{
  "head_dim": 64,
  "vocab_size": 16384,
  "hidden_act": "tanh_gelu",
  "qk_norm": false,
  "optimizer": "muon_variant",
  "beta1": 0.9,
  "lr_head": 0.00874,
  "decay_shape": "linear",
  "dataset": "wikipedia_en"
}
MLP neurons of a small language model. Each row is named by its layer, matrix (up: input weights; down: output weights) and neuron, and shows model dimensions 224-351. Each number is 500 + 25 x the weight over its row's rms, rounded and kept within 0 to 999. Numbers have three digits each.
After each neuron's rows, "fires on" lists the tokens most often at its 100 highest values on Wikipedia text that the model never trained on.

L7.up1847:480440536476469477474495441483480472492527472491549519501501538542453499507491467472487499486521539474486479520509542500472497516480500478459453504501478509521521534510508493503497533458529476532504487527535489534507511481443461476479494456502487495497490488473520485476500533513491503486483438499520547489510475526498481472473483514501478504479500523516456527517505519534510487494484
L7.down1847:527503468488535502514492506496479489455497548504545519491504441510493525475472545470483516469525434533517503497494478517538468530499515513517504490555507488530487511506452493487522449516516489519537543509506498471499507502520527516444517550501521540505498459529484466519534473458509527495503551491511535501505538516536525504510489556552505479505473484462530502489482496454477482504487
fires on: " the"

L5.up787:452479517507486498499504489515491504553524515472503502463467505481462509508470474447465506488537472527503467495489499553501446518495480492480505496498509466487509522524508546530506532513508504497482520476527524479532514484505527499461498501458495477521479484540533507530506486444502492537475499485525514475518495478477481498542483500486521498476487499513525501535491506496528514491503
L5.down787:514489490528506541508535448525518488485477462496464462518502462559489502480508487502494498477490510506490521515526496463464537533518542465482477461518492525482437487490502489467502467536571525488506558484511486512475483501457461527454470525495534449431499484495491472520551487536490504519544511474471498516501514502499513483489514487517505465520533501544482463481504484498518508517493
fires on: " |", " \"", " ", " on", " with", " in"

L5.up2047:489480548484485484519483485487499527512529534491542531497492537503507502476498487482570532488517515531498474495482493513511485510485513490511471504507496466478541483476532484511480568543479541504531509523479524477456467478518513507566483484477530498442436483493506479476506484485518508497448513527507480502505505493515484470501503526502530550468447505502454503519529514516491518495476
L5.down2047:536493462479541506525451503472540494500480486460487488518485510516498523507502455482488481521505460491520517508488513495518505491481487551454539460502549495512452502448501512460479476476506488497509510487535487546513507516483475472511548498484506541520524487487495528522539534494494513488576459486514527522499511509500477532494489505485460493556531544523517510476497499510536484503481
fires on: ")", " in", " \"", " "

L5.up39:478467503492482522481497545523510467518543519530515513510538525509509469501508534469473516486518498535505499474512482517463513500503485429461518515469477496466559479473503503510495488491516481498553457520486491494476501509526536506529484494513516515471485491565519468497473489560528466454504519454510480491483487458475504482477491500523481486547535540506464500491492479548509507536521
L5.down39:533487547517501516466499501481484526473500529443459525507491494502499534493480463526515522497520495481498513495520549458517467447520512584518516511551502480500470534490520499503478512537477489495440561497500540524528507493438498507500522485507467502483468481512482485486523509456497493510508512532491541475545509515543495505512524488476489523514504486529485501550465515487495496533457
fires on: " to", " Votes", " out", "'s", " in"

L7.up728:492443544480528462522499542515476484497510515506513555471477529509509527514507536484442492544496520478511509503501488480475521512508511450502507491541524484502520501447508466466501509515491525504488535488487515517499471485467487522516525509471535535509452515436530516471473505525538505495492518474521498495490536444516470502490498520484496488531527444487482497522515502494483441483453
L7.down728:487523497515506483501509476523515545515499505489513516515494456507533465476508484496523477477498454502476459460484487473540499509468497544485508489449489465484496467573494473550481512497521500485494449513504519510459535470546536504485446545509462484520496527538478515509510472474468488472480463528494511499507489552465528485509460506504502505493502521516483467479485482529485528449527
fires on: " and", " in", "ing", ",", "ens"

L7.up890:462495536491445499524518471461522488516513462561491488512509502510565526548496466492527518483515494542471478493435452499505498496505530519504508511499472486502500495520518481471502495528518509532521514500524515446491499494531449510492524496489485539529502490466491493514487486524485514465502493510505507467510496477537476507509486487518511529513498493469508492501532502484466508508496
L7.down890:477526470477506456484473484540501510501553554492513500484531472492445486475503512532468457514469510498527502489549536505507518476487452529511499494495484514523494469498487532517521481518488498502460511512484468487525489478500538533523484484519537473514522548502521525485498505452533461490479476525480491515503497538474514520523483515500525477468478532526524520504461504493502460491493
fires on: " ", " first", " in", "s", "6"

L5.up1820:468508489524484484511526509520466534482516478482514529535533481517484501466462518508469518503487490513492534518557523502480526476505479469534490463497503476480483451483451526470494533512484476432506499504479502515529468479521483478505499514494466468528495521493515446529480505510518491491523495481489543474502474504533550522478473492524509533504511536509539491515506505500495479467525
L5.down1820:519512506498513514490483509474541485523488511531479484475482492466509498528545495486528525488506491497471451522480489498504498474452523484510512540462478476540556512497530470505487496458491482526509519481507490469510525495433495499542483470505525513513514482504466509506499499518487482482504521529481530502482508474449483524483496479470478477535491467490462489469529520471543524543464
fires on: " (", "2", " of", "1"

L7.up1937:521512437509550494507485515512516514544480491508505507524519477472507479498553552506510482508456500499481527467473503464496475477505489465477504508554457468482478517465502474519485504464486507453491515520439502484519469523503459531511456537518485548538519482521486538520471530481440467480491467502519536445484482538513496485459480527512497460511479516536485500535497476501490466513487
L7.down1937:511490529495491553508506494471488535506501472471507500524488524509516513506544503470498514490524495502479470472484488530476506570522498558499513501510524496510491502454449512504483522522474500511513450444525522512526472489529481518459500488474487495481470496485519503498489478467538520510475485468462499518465497505514503522509488519458502517509493468474546473504487533496526522480540
fires on: " and", " or", " of", " to", "%", "qu"

L5.up411:502528510491491485510559479502491552477507470471493523509519530517514524508502545462510482490493498526498501488508491490491526459457531485489457473524466473550510505545507513527493532494522453490505507504505497454491488476519469493562497499529495499532506486527518490545516456511500500442534464477474471523471500523512493460516509473510512521458475479496516482540523497513520500507515
L5.down411:475523459521527547493487524470520473492510510462481506505477477488524503495485472482499517513515533509529512472544497501466510529472456507508531530495516496481508531505478459490522517526523532489515485497547537526494472520528549542507488474498513520490445503448522474491541516481489518500521532526498477543484524511480505495507472526517493470505577507530487500472476516489516525525487
fires on: " for", " \"", " to", " as", " |"

L5.up100:466515511487468492501500498531477465508526531490468501484470490480512465521495512575497498531503464557508478497521486496519494480487526518508480481501473527520476467507489499479534467496484475508498502524528526493507483485496545497503490516532510528513476506503500470511519488519513473476474515522509517492475498500515495479519526511490504487550518541517442494502513485487465502534477
L5.down100:531463486507541503480476470452503503502448464530508526522509547463508540470508528462482514523545495531480518518482502517499539554498463466503489546513547505506523522494547465488493464509518526473545518522504492519545515510492465577483522490461474495478514525485479550479473450471487480477488469522450481478500530509502476511530499532510496518503496498514522497522502502554512445492541
fires on: "7", "4", "1", "5", "9", ".com"

L7.up525:502501525527498481494500485476495456476513496503506472552504522519521527503555482485521477499484531483467522429480509494468490520512535515488510500509490506512553509482454481487502516495496512561485494491534482520505526456493489473503444520506525478511528495483472489540521470516486469530522509524499490521515535484488550511498485493480508508524490534525476457481505560531552505475505
L7.down525:493501485452474479493506506530520490503492486497525483520529469524508546531487522485492494476477543519504524498466500507501477501533510487517514555507484517478525507455504496517502481517480468526487521508496529498530499516511490503493469532505489420506493506461495489534489448532509492487523524522496482480463515452540489533526492531472485527543526497519515457536519485526460491530497
fires on: ","

L7.up1925:479487524475504530515524480519500504546497538485484515490511517494524536480546516512499494491441492470492456494513462519506458467535479490480532525499530538456577466445506481485475469526488488489477493520527503443542496504479483506578513496511503470471567528502486486503479525480491517514491515539501535486493505490472517491503523526487513500496479479482493488536512530508532464523498
L7.down1925:538439517480483543532509519504535508478515473493522498468465519512471478505488518477513546501520451470513559531474468529505488505518517480520494469513477509550448552551491475536482520498475528465485502511476494506490460474479479489451493506520518556487482478523516465519527510529495490486552501489495489492487490509481492492512487495479514521498508487525487522495517481504477535488488
fires on: " be", " was", " and"

L5.up959:488533472522505511484551559513458514528530528519564531545487513513548488522510515476463522476500509521505458511492502500488505464505520439513512500496544484508492470563504470489523455476489484521463524505506528462489506521519483454483525502505488507487478504506514471500502539502500474526521488527471514499480525521498474516472487468483498498521468510518501528442521465471520507517494
L5.down959:488566474520499494474579534508431534512537502513536558551477523504545484495514512468504523485552496505522468502499505500496509484488512472485533496468553488504483470559496467490514465470491468499515517533515527444487493507521511487494496497501472520466463512497494489508492536499492487532515478512497550504488533515513481495489467477457461494517470517521518515469514481485525519511499
fires on: "c", ".C", "r", " C", " Jr"

L7.up1406:480527524523488475485508524502521554443530482502504500484507493497486486494502492505499509479492476505475495558487446482447514522495549462493503495479455498489483497486459527494513515490470456534476467475493524485508485489528526508452501486484550492454461493517472466519461463506471519524500495517488501491493501495534511467496518524504459522523517526494493489511479465504511485469471
L7.down1406:513487463500502501441436487474484509507538502464520533514528500475480477487497489499500530492522504458516494495550538477482493504512511535488479503494492547532463476477496458516460448509496501487501525506514497517491450491473503522487489508463481505485501475437510471513521533476504562474500468521481473518493479505503502487513506517512496497514530566495559497483481479470474488516470
fires on: "S", ".S", "E", " a", " A", "W"

L7.up1701:484526506449483470492460464497512465513521533493522557508456498463500470500542546494511509481468485448494499505544447474474467509524495512498494479538513462491472528468491496492514545476525535531528456501541534466510497506489504477517519480503480473545508515517514500483517490537508477523464503495532461509506531481502475491499495487489499462578502498514490522512485503549517501526515
L7.down1701:483514448533513505474504521504471458487487489489493469494516478543475506510470460470465533544503530480523486475469510511524489502480523475500493455516528514532528512512501466511515499547486511506445504505489503511520502487490470507517480491519474593427493516477527487499461506485502493472479469506548524500482490532483507507506475479508491518423536478529521454515489456468471501516466
fires on: " the", "ing", " a", "ap", " in"

L7.up1619:511509469477487478476493510568537500479489517519512531483498491496550482525432492504516499513510490553534547491476510512452482471438517535515467573522488503511509509502484497480473511478549485496507499495493475504497525486479539492449498500532498550504497445508514501496495457520521491534507503442510522491512508478459498473504516535517474468484468464508480534515503482452449574526493
L7.down1619:491490516517493481472515489464479492533563501490482478517489507500481518542557473502461478510472484512498444494471495468520491523558523466493516476483517484500509498479484468512513501492470514495491512490479512515532517503490442476534485516461518449505527548450500579488529493457490536485478512528511491479498497525547518519461464470499510524521524541449512444489500518578558434493515
fires on: " and", " to", " that"

L7.up1148:493493501497494484481505521483509499458500526487514551505481494480473499482515489485499507513501508477504489526521550487479531524441528475533498451492511476527517519463508519494490479499551468513541544481494525498450529507506503497519476492525459488483435479465501486504453510521521508473515495485511452504498503499539504503490533475500502516467526536445502486487500597471522503523509
L7.down1148:518459516505533531522479483528480504533515472548487517537460510530494500504502491447500489485547492509466509524527508485505518523533454490482516519513481510460534471474482471500495524498481549490468505509521474521577526472512510503476487504507518518509470512546502520518523497513478493520441479521486515479495514476467459516492483544494478491544508504545484463542501453450477500443466
fires on: " of", " with", " is", "o", " as"

L5.up1421:535482556509482478499495520558508529472501504459532489543508502498540519442484523503507529525498499492480518497508463474533487497535535482506497481480495465456538505525508514495528483487503513448522450441522507440507505458531548492543481479477527506495498508488494533548534521452503522478465512507459477536484521458515515521525502482528467539486508527485479505460489513525542500502519
L5.down1421:500526450471515479502464497483487513505516501484528507501516500490483458522507488506487470487465522523478488525517462479496501473495510492455516486493521522510507558506480510490522520499527464517504513498503505502467528510494499526486486499473506545512484503447498480458533452457474505488509462458552481504472481491495501526491511536452511477472524514519521487546506469474484524518423
fires on: " a", " A", " de", "we", "A"

L7.up1865:482492477492464511503463483497493489514494488534493554538509463506506545501485510539478520492530480531505508501473487521439513548497511488508494496478479550463492498532500485544460536484548455478534454518503501434494548474479509494532523468475525494510518480486533486446536499471489482539525460476490511494479513451478466510504492506520500488499501460502474495479488493483489489479480
L7.down1865:472520501489519507501531505518525501521513522486477470510500521467488461481517511517483503472457489487498507506549483522525498465547479493483528512506529473482459514472492477526551480488481492510505518561469524500512496541510494494450503525472531501470499517523498487519504490503509450490519459486495500480488544504503495493509533512524484505462525516490538506511510476523522481459532
fires on: " ", " in", " of", "30"

L5.up391:471463511503488473477519473561470479503480478490511492470502539501511527466490493471517521464538483505538503525531486511488518483511492491547468492494515490451536463519512453531466458488490470485550446496465488495526558519496484506499497486522452512487500532471514496444531520490515521514489504520540477515487491548523496479468494428501535530524484488529531494495469500491520520517488
L5.down391:503435486475468516508517554479501482502504522531465500508517452457466492495502487549515488454460486502530497488533499513495494512483491560522500491468515498540502521550524518461520494528495534507433487491475521487482549494519499529501492522462523480478520514516529502511420514487486517498523546508482477485486486444518546509478515556544491503487538501463542499520515475528513526518514
fires on: ",", "0", " hold", " ("

L5.up1802:463494528482426480520533483505483494545529530485534511498497462476537453479470498504457440511466501493481489496537498548495494432458562492560481436502531491514468494427483498476531491489501497489471505504487489488522486531524542498461491508480494481492527509503476496495502538515482490491480503531475534510489559494458524512476464508535502490554495476523507520500549487485521558544516
L5.down1802:535495483546519469513498526502452483473447474515517501490514516518477521529515502519504515511475529501513483487474476466491474487510500490504541522483451504471513487499507507514498496516477465478520477514502565549503530509491458515494516479507467502492481498490524516438455464429517535447511484468525494471535488496503488519480515521475517533488508513506545500493513472523477503490496
fires on: " |", " a", " in", ",", " Peak"

L5.up169:527472516525525547523523507479484491458514508496502497512542540519524500519478523515508504454500486547460511507486472472493545490542473462505536487482511499488495559514457496479469460537466481451467481487500500486515505537526492516483469529472519480530508499498504453508504450520502493507494484500513488498498487463509513516513498488523506520430495479524468487526478521524473484527468
L5.down169:479510488502495511468511474508516521497467497529496565519542509528484486505514484470500488465530509494467503520513505500506512525446502511471491496551525495479491513491463516475495528484480497524469509483530491516456491495503497528501530478494461541527442494460517485512513499489493481458484543510498501514509483491474502490537512510470484542527452514510486494469542527486486476481498
fires on: " No", " of", ").", " on", " in", " ("

L5.up1368:515489484536541497502498518491473488532492496507543500491508490520518500502472493508493551509481522552494508496511473522511495488521503477465501533495504505503488448492517480509513500537481470499536499489486527516526503464503527512562470469495532483506461528529441499513499516468474469481540486543485480505535530485518480507501518529491495488506485504500540516502467523503506467492441
L5.down1368:489532532505486503498492468508507455489500491481483501506510504514506518485542511478505497545502517492521496518455527490489493518483472516503494487487458506490554552502506509540510515471479556519442504513513458475500459507482491481486492462474514539483542481511589522493457470521516469509503505466510488504467495460483495470513469453495510515525521476521472439497495493557500480484523
fires on: "a", "e"

L7.up155:494488435551501505488510499486464458488478454519491453494508526498482493470544465475540460505514469497533530477544543465524485541471491506485502521494497454496487491496496508514513506549533501541498453486542462525486547498515526439506509516497464553484519462540504480512521479492532463468476486474547481477474492506495509485503514492481470483505483526531482495479525522518512522462469
L7.down155:495466531490514499471505508519545503497507548493539506529500456488461469512453535495473496483503503509473512496462480492493517532502512508497516492467494527532469457507451502492489472528453492465491538548476513473534503483486521537511513483529530491511495475446495502486506504502547533514504510509491493464511450481519517486499454511485471480508479528494511539540484476465539460531501
fires on: ",", " such", "\n", "),", " other"

L5.up511:500518522501444460514487488512488523509520494481529507524536484550530500537513511490500528484479480494533512538516489446507522477538489495504504472470513449488515503539507461514495500520444430493519521459539486515489494464491508466470525458494524509471466501533476489474496498496522487509467466502486499443497493526524483479484484515501462515470514500536535489474455532492527511510533
L5.down511:519497514497538500480484474500476515537533513458522501474550536480443498496428515521500463506488516529512441456539484484489509467492480493523504543531500498495550499463500533520518510530538477451466482567544511442572495481466501437517485526481494497476512505486523512504522498512505536445501520522501516518527475511476498490501506483507515471583512517477584507484473473515503497520494
fires on: ",", " November", " Votes", " after", " Release", " |\n\n"

L7.up1337:485469484487499503538492526522543493467512495470490484502499524487535473508497504487464495453538516492473492486515509492478461535529527441502424428488497460530526509513444512486432575480532530486495528452464507490541516534540499472506479510480485500477520524504450494521507488461466474498553486519529550469516531473566519473513495486489478482493523510489473498493497508552492492486523
L7.down1337:499482506511504516516460553473520505544460473550510496512531482481484500471470466497533444561529496448516538512483501483517487527544466510505529492483513531485515483532480498498552475461518494507523494464551510530503512507556513536505497515501516458518480511493488476490538523515520493522481511523476485513474528506517491517498486482517467512484472471502462476512501534518523527466486
fires on: " to", " of", "–", "-", " To", " and"

L5.up322:495517507488543531506515474500493473511438487538494495504483492504484458496520511491510468507498487475490481470534434485520500471508493486467454507548469410513475494483498484508504535469507487549493464511530518504535509518560526448498515518525503491521504506481506499495532515526485484500497488504505524533476511497503502524493499512492490488519491515486460556506509563509509499507496
L5.down322:474507501499470493508498492533511467476559511488515475455514466499489518468494508502503515528491487509507536542485525506459544468506488544488543509473509538466480518537525490520462480530516494505525512532449522486458469499495463508499496473493543497500500499472482503479509432521529531517495479483469488523522498523496549508537514542481506481482509524504554484476499484478464528498499
fires on: " in", " a", " households", " end", " for", " average"

L7.up1215:470468510541514492466477471487481463489509492503475510485479500529494537546486522479522480504485529486517504545519447480516517463508543476468490510460463526528532526464484493505459484494525491486460484533529493548517506462492502516523503503536503536480506509505471485485494510494450453512524528545508507548491533534476529475489514493488475542535496529487504519487493527479538506505504
L7.down1215:546497497514552503512509481542461512503538525484549490519457485489516468474503515496438523493526505560487536503509531471458530569508483495492497478522497521481496486532506544496528491503461509481518514440492502488511502504520521459484512495487489469471462481492503520474507473442501490506479454523495480488525519499500466528521503510496534508488482540505466511523499495515461522495541
fires on: " to", " with", " the", " where"

L5.up414:476508482531500516514471511494525539498490561512514507485494430545509511502469516514474472473451483501457470487501507474534502509521516505521460513505513539507511502476516510477525500454513538482483494496467503480500474488500490480485465504502503486499498497484537492514438529530485530500531464468460495475506503521459507470531483491486515514497519486488465507545487476506474499506465
L5.down414:515490501494529508478519501502506478473512449489481504507472540428504434466503494510512490496537515496515515473473484489496495543477495497498500535505472500515489516539467495492436484523454502507497465520524507516447542479479472527524479447484470518505474505533473472474527502432500461509481518520505487480511489490517534501488482524488512472522525515480531479466486552512549521480539
fires on: " and", " &", "ers", " as"

L7.up857:465514517489486479483500485515495447491523512526509471493476434449536465491487499516485478495505477508501516473502542493523469521504486507480502504485509477494515516505433524456473553503489500493465487498482495516480500502500502511517500492534488503518529498467533478514525491499510526484509512471508485518532553524440478474544503549470513489504497454480541525533533478502511530470527
L7.down857:484512519466537489485465539507539528484482529439529534492525494485493531512529504518474490497485534467465484520460463519475533519517507483464488489527528530509507504487526413542534494527494451512533494524511505467521505501504475521489496514482497540490503499480520506511536531464471502475444484477499482516477456507523510501503447525556464509483506520493459504476459461482500529512457
fires on: " a", " in", " of", " |", " and"

L5.up426:490496508481517489481533476536521502490458491482468549553535511508507547499521552509447502530528467494499511496496472497492509504458502502481504511530454481511525522486487465542496510495530499441514475514502526500557489508505491472530523480544501511483488488459496523497541489495496533516538544548506518524456560453495492499498500517479514505495462507515506501532477485499456503530444
L5.down426:504483477522500540510500486534469455507518487486523498492517517470512501529473524541512531500536521517544488499482475521529468445503514531520496510479542517471532477485511483476476528515488492535466506480526467501476522490503519550512465459490455505529486524525445476475494523554504513475482467493511518449571466520527493509481503521546544507513522520448488512462495478483490474465534
fires on: "0", " (", "9", "agg", "D", ":"

L7.up1868:487489507519477534495491490467501452522506529506494496459473506505554487511493482516523478525470487547537533527505506500477480494501540527490501523505493506495524460525510471544526486447537481514485492540455475522543521475502558519481506500483477522530453506514522502514521532485516506477547535517480500487556478488489542482492503518479485502529550543481484514594495515475526498524527
L7.down1868:538504486508528528488474534474468475490540500484563556503515474515455501539480510499499495469500501531461490455455502483534508513481441555524491458522473482537505514499509553534479523486530498521450522516497522497505538483505497498476469523534514522532562487529500505499514453472516539493553476520505525455463519494490473501485485504463537522491494508514501507522488537501555502517454
fires on: "et", " to", "j", "-", "er", "/"

L7.up1873:528475458521506486535476519522515532512563525526515456527515507485540518487512479491525514469464488511489480517484542508506490465490502490556456500485519469514491475526498514519490509505441539468502489511495541484498462475506523469481480495511516487488523484484495464470491552469496509442478481501514467457495458508533539503520484485502554518502540491504475454483524507468524504489488
L7.down1873:521534470515519465497495484503482481461529525544522547492471525496495495525492518482553505481474542510498491491517493470532483473497490471505509522504489542549508477478524422542434505515487512464503472520534474528553513530483537519522509536490520485519478483510527542529509477502451515510476474481521470499497478509477496484458499509503463485482475487493511509490503515527499478528465
fires on: " \"", " '", " (", " this"

L5.up824:524460491534504515479520520546507478508503485551500512520518463491435487549509553472472527516500481530517546535490480491509529479441503503496509528456445491517486502491529540476533491552491463512536455498466568538526486490522528502534486506533524522522496503475514473473495484493520453492502504541488498494497543451532500469484497521488482512509558486531481496470492574527504528493489
L5.down824:478518510457502478506479519507538498469490531496539506495484489507532507529504450445543518478494538491469473515519502497527494482518505529482480499522536447472536496535520511536450481466488531539496498518494519492519502523471493532494506468482505490525499467502520484521495482470476517503529514529509491478486491501491483515508523501498527446516511521448501469537503470475522478489525
fires on: " to", " that", " of", " as", " with"

L7.up1516:470483446476474500482446512496503471484513528507530530505472540453535527511512513522456534503521495467532511461509520503501459513463542490473504490494471517498511514526526483499550512530493519503489512539495518511525531480473508482555504490524512494504481490513519470521516503492506472446445488488541523487522506508477452517503495501503492496518494552513431484480499490494493490488460
L7.down1516:502518561535540479509524485471466529501480521494515483493540432503472525506465521503543501492517460542495545493498486529463510519538473514505487496527501502522510491470478540515476486485492476480536512487505479486436494507538491484458528477501481505463503494482510470490505486519492522504494509497514491489459498511510532503518476486485482500493496551461516505526478465510496478527536
fires on: " the", " this", " soon", " "

L5.up705:541512522450526503472470453481530513491482519471537514502504493515521497511469503494482514473492482516497496486497470498528501441525558509517468502535467504491465534423517523486530515509495509470441487536455461507500489492524521486489528515520468471487501446537515467485498532513516457552459512491452513495522539523495482537507529502526507555456472515518477521491486489527508530512512
L5.down705:469489522489489484495507461491485493496495490510508479490500498473542463497460488526497533513498515500521499490469538495491480546527495543471442490472495482533497543546519443496531500504494486500546504485517510493496474453478474488485484507478515477497531511494518523520505482512508503519508441488510455466486477456490518480510524493464530493477518497485543484485495485502556510520505
fires on: " \"", " a", " and", "ing", " By", " following"

L7.up354:489487559518518504506521510475500500510498521513501522494533545498503509557463473471524507499503539505486489503521513450514524495538473464520464515501512492488467475499488451506447532523521514503499468505448489488508512494499514508470468505476452526528551516470486505507521473476467543496510522488539535473502504520507502495514458461452426443540456478493504480525530500524490521490529
L7.down354:495530461503483452495484499503506479464481496539507505489447502515484494489492512487472495469449496478488505508504467536502475474485468528497522468488437529504502529480496491477477513461478506501526464475516512495507458506523466481505524475503547487481500470518544506448492524542547482463453519472508436548485507499481515482462522534498522542521514524502483500522495513463514496501470
fires on: " of", " first", " to", " in", " early", ":"

L5.up606:523470500461531491495489495439549522505519497460512532486500513485486460510548439449499508493539482507526494527463551536526448497483526464521507508538499484517520493476536513490465532532499535534497531492511505535507527477486531565539488547497506475490506476523498464510513498530518446488504498529543496564500517484504506490486532501498512475503514465496475471529509451453511465549491
L5.down606:512539528542502489493522505540500524528509522499468479504509480440494521510525488529465471470482505463449540497502446511489536444507472510488492481495485506463467499513493526483510472472507486501479490482529485495527510524514514458491482488547492461479486484561512506471524528470538547519460508435464502494543499512482507494480483529502500506525479518516504503448505514485485542491499
fires on: "ing", "N", " time"

L5.up845:469470479489520446510510532501474512516519529503500482525480536537469536553493559539507484495542496520473522516536494496466500550438528459468478503540503483468452498465528460477493510503500513518487499481517481521505502486501494494510482484519481458508493475507510429512474507504506477510484494487538492504477495504494518501505535474478516519509523565525485484503517466484536500487490
L5.down845:493496498534516516550478473530436452473494516527506518493475500476502503483476499482466500518497452507507509489522550490494492503501473544491509507492491532509527508497513499517530525487502482482515473442482502494455501512459478521470485500479450495513534459518497473497500512480500516517512509481488509496500539529525499493488471484513510488462486477480505468489465534473538481503500
fires on: " (", " \"", "7", "3", "4"

L5.up429:506499490470499468509486511480509484530549499495517514496496484524496510460508424499492517528496524511477512486467537440513476525484506529541496501552512501529551475495530485485466492520450534516488489519516502516473505557480526468486494525479548513472483498459474496505538529498516539475474476505498523502507488507458486518475461558498538527480486541441506452474481485532532502508482
L5.down429:514521510503469456493493503509467510491472465505520518509472522493514480523557566472503448470475455514510510498525522514468521457489505431492455464516522510478476497501490494462504517512540537510506506529507507512522506487503480474505523441562524486488529507566505527465506480484497476475546485465511494488508499518507554490487522464506451515521533527528521516490522533482502524508490
fires on: ",", " \"", " into", " '"

L5.up800:477496509545506503480506484513503497486499488533498476446480523490556465506526481494486509594524523528489526527475533499522492484505513510506527519466476534504496511466487492469527510510499465531497465476500480535535449487526466514448496517549477531527479517475515506494481503512497535474511540530512481526463497484471499473513503516488492465499503487513470493484475537495514490455516
L5.down800:441534496442543499532500579506482479475499496512530558552484481512498493497514528505505495424510484487478509487484472486525484518502494557491463517507530458526516516481537501510462543492485503502548508511478508527550487483518548532520501498474492498475500499498461505473515504507486479498474456506472558491521495489479490494499509516482487502474489534516513522517510467524461493515493
fires on: "9", " century", "7", "0", "8", "2"

L7.up4:523446479484530463536480477506493439537524488517530518514468512523500495452494500527462493526471530487501431502506515519498477521459485503492500512451480479474502491472499529520487520545536525514526499538506521501514515506482529497541532497526486512517474540495499522498515556521486478538468530469535465463500492463506475465505502505492482488454468519462466530530523517540510486489473
L7.down4:515533485496490527470523490472466495551475495488498470480523479494533530553485486520552509453507507519480530435493518455514504481523512542507499489522481486494506529513479485529494488513463491509460491478465509514473502533522484530537458491518490470447516478491504491539507487504511497498500467502490483525497525519451493536528502531480519552487540476511506458467453502494512515496501
fires on: " ", ")", "/", "–", " or", " to"

L5.up324:516506506469510482508479509489531508476467478489467548514474501554511508509477509495523486490485507492509460532479490542437527500444524493522489538508498498494511514479485571473490500529481489484523488523535510525497481474540523485513489515510478502490471495571541470535473475514494496462489501474504488492480504518505504463500503492509541540446521484478517496506508529474487464524509
L5.down324:476513474523504512500520508492496481539480509523481476493502518439510548511482489513464508496523479494492506499543532491545516512531511519466495466497474474512479512504496494456502469454524479497472533496473512526469492497464482522509510523481521494499506521461512511492535502444495504490499486514493508478521533495513533542505470511498487510543480546512472498504485444500519516490512
fires on: ".", "es", " which", "s"

L7.up593:533488489475505501520482506492508487473492516505520511487456540502488507544488532475510525533510526488487481473450498514450518485507509544511465473492487488507453534518478457517493515512507465477463519527494538459490500500499476493494495474469467542520487483509533464516523533499446490536533488456494506503491539487528486510454523489519469500517465491518484479484455529552499525485562
L7.down593:456498517506481490500467519484486533536488479493443518484509480488436497510500517489495513501530469516469562518477476469503504488473489476519501500478524513549508468447498452495463540517525498529503475475499497496510535490500537535498498532487514518483472534521459484470486523487493492547501527569493485472496496521474520490533486505522494522523525472462547473510509499476492501488468
fires on: " of", "\"", " \"", "p", "ing"

L7.up337:497488463465502464488472475505466481530511500508467535517515518520499459477530520512503494500529538492506500503510509497519494518507514460550448504509487531500452498510497509488501505529529523536492511491536498527501489502462503503542459463516490505524518492514464496515469508496503498493492529582498499476495485524522553494495524533490494511480529510502464488490506471510510556493534
L7.down337:532510500511520506486521458515500493497467462511457524538502514491544497526451528490531456497485525483518447503444529512472482550520504505472469496523556439519518513532500493467460531471487453564493549501470489549507488515495537496504472515519527537524540457519499485525527539478496481489533501502531509479565528534547479454481493499537476497483502503487519497479478513519487436496508
fires on: ".", " |", ")", "|"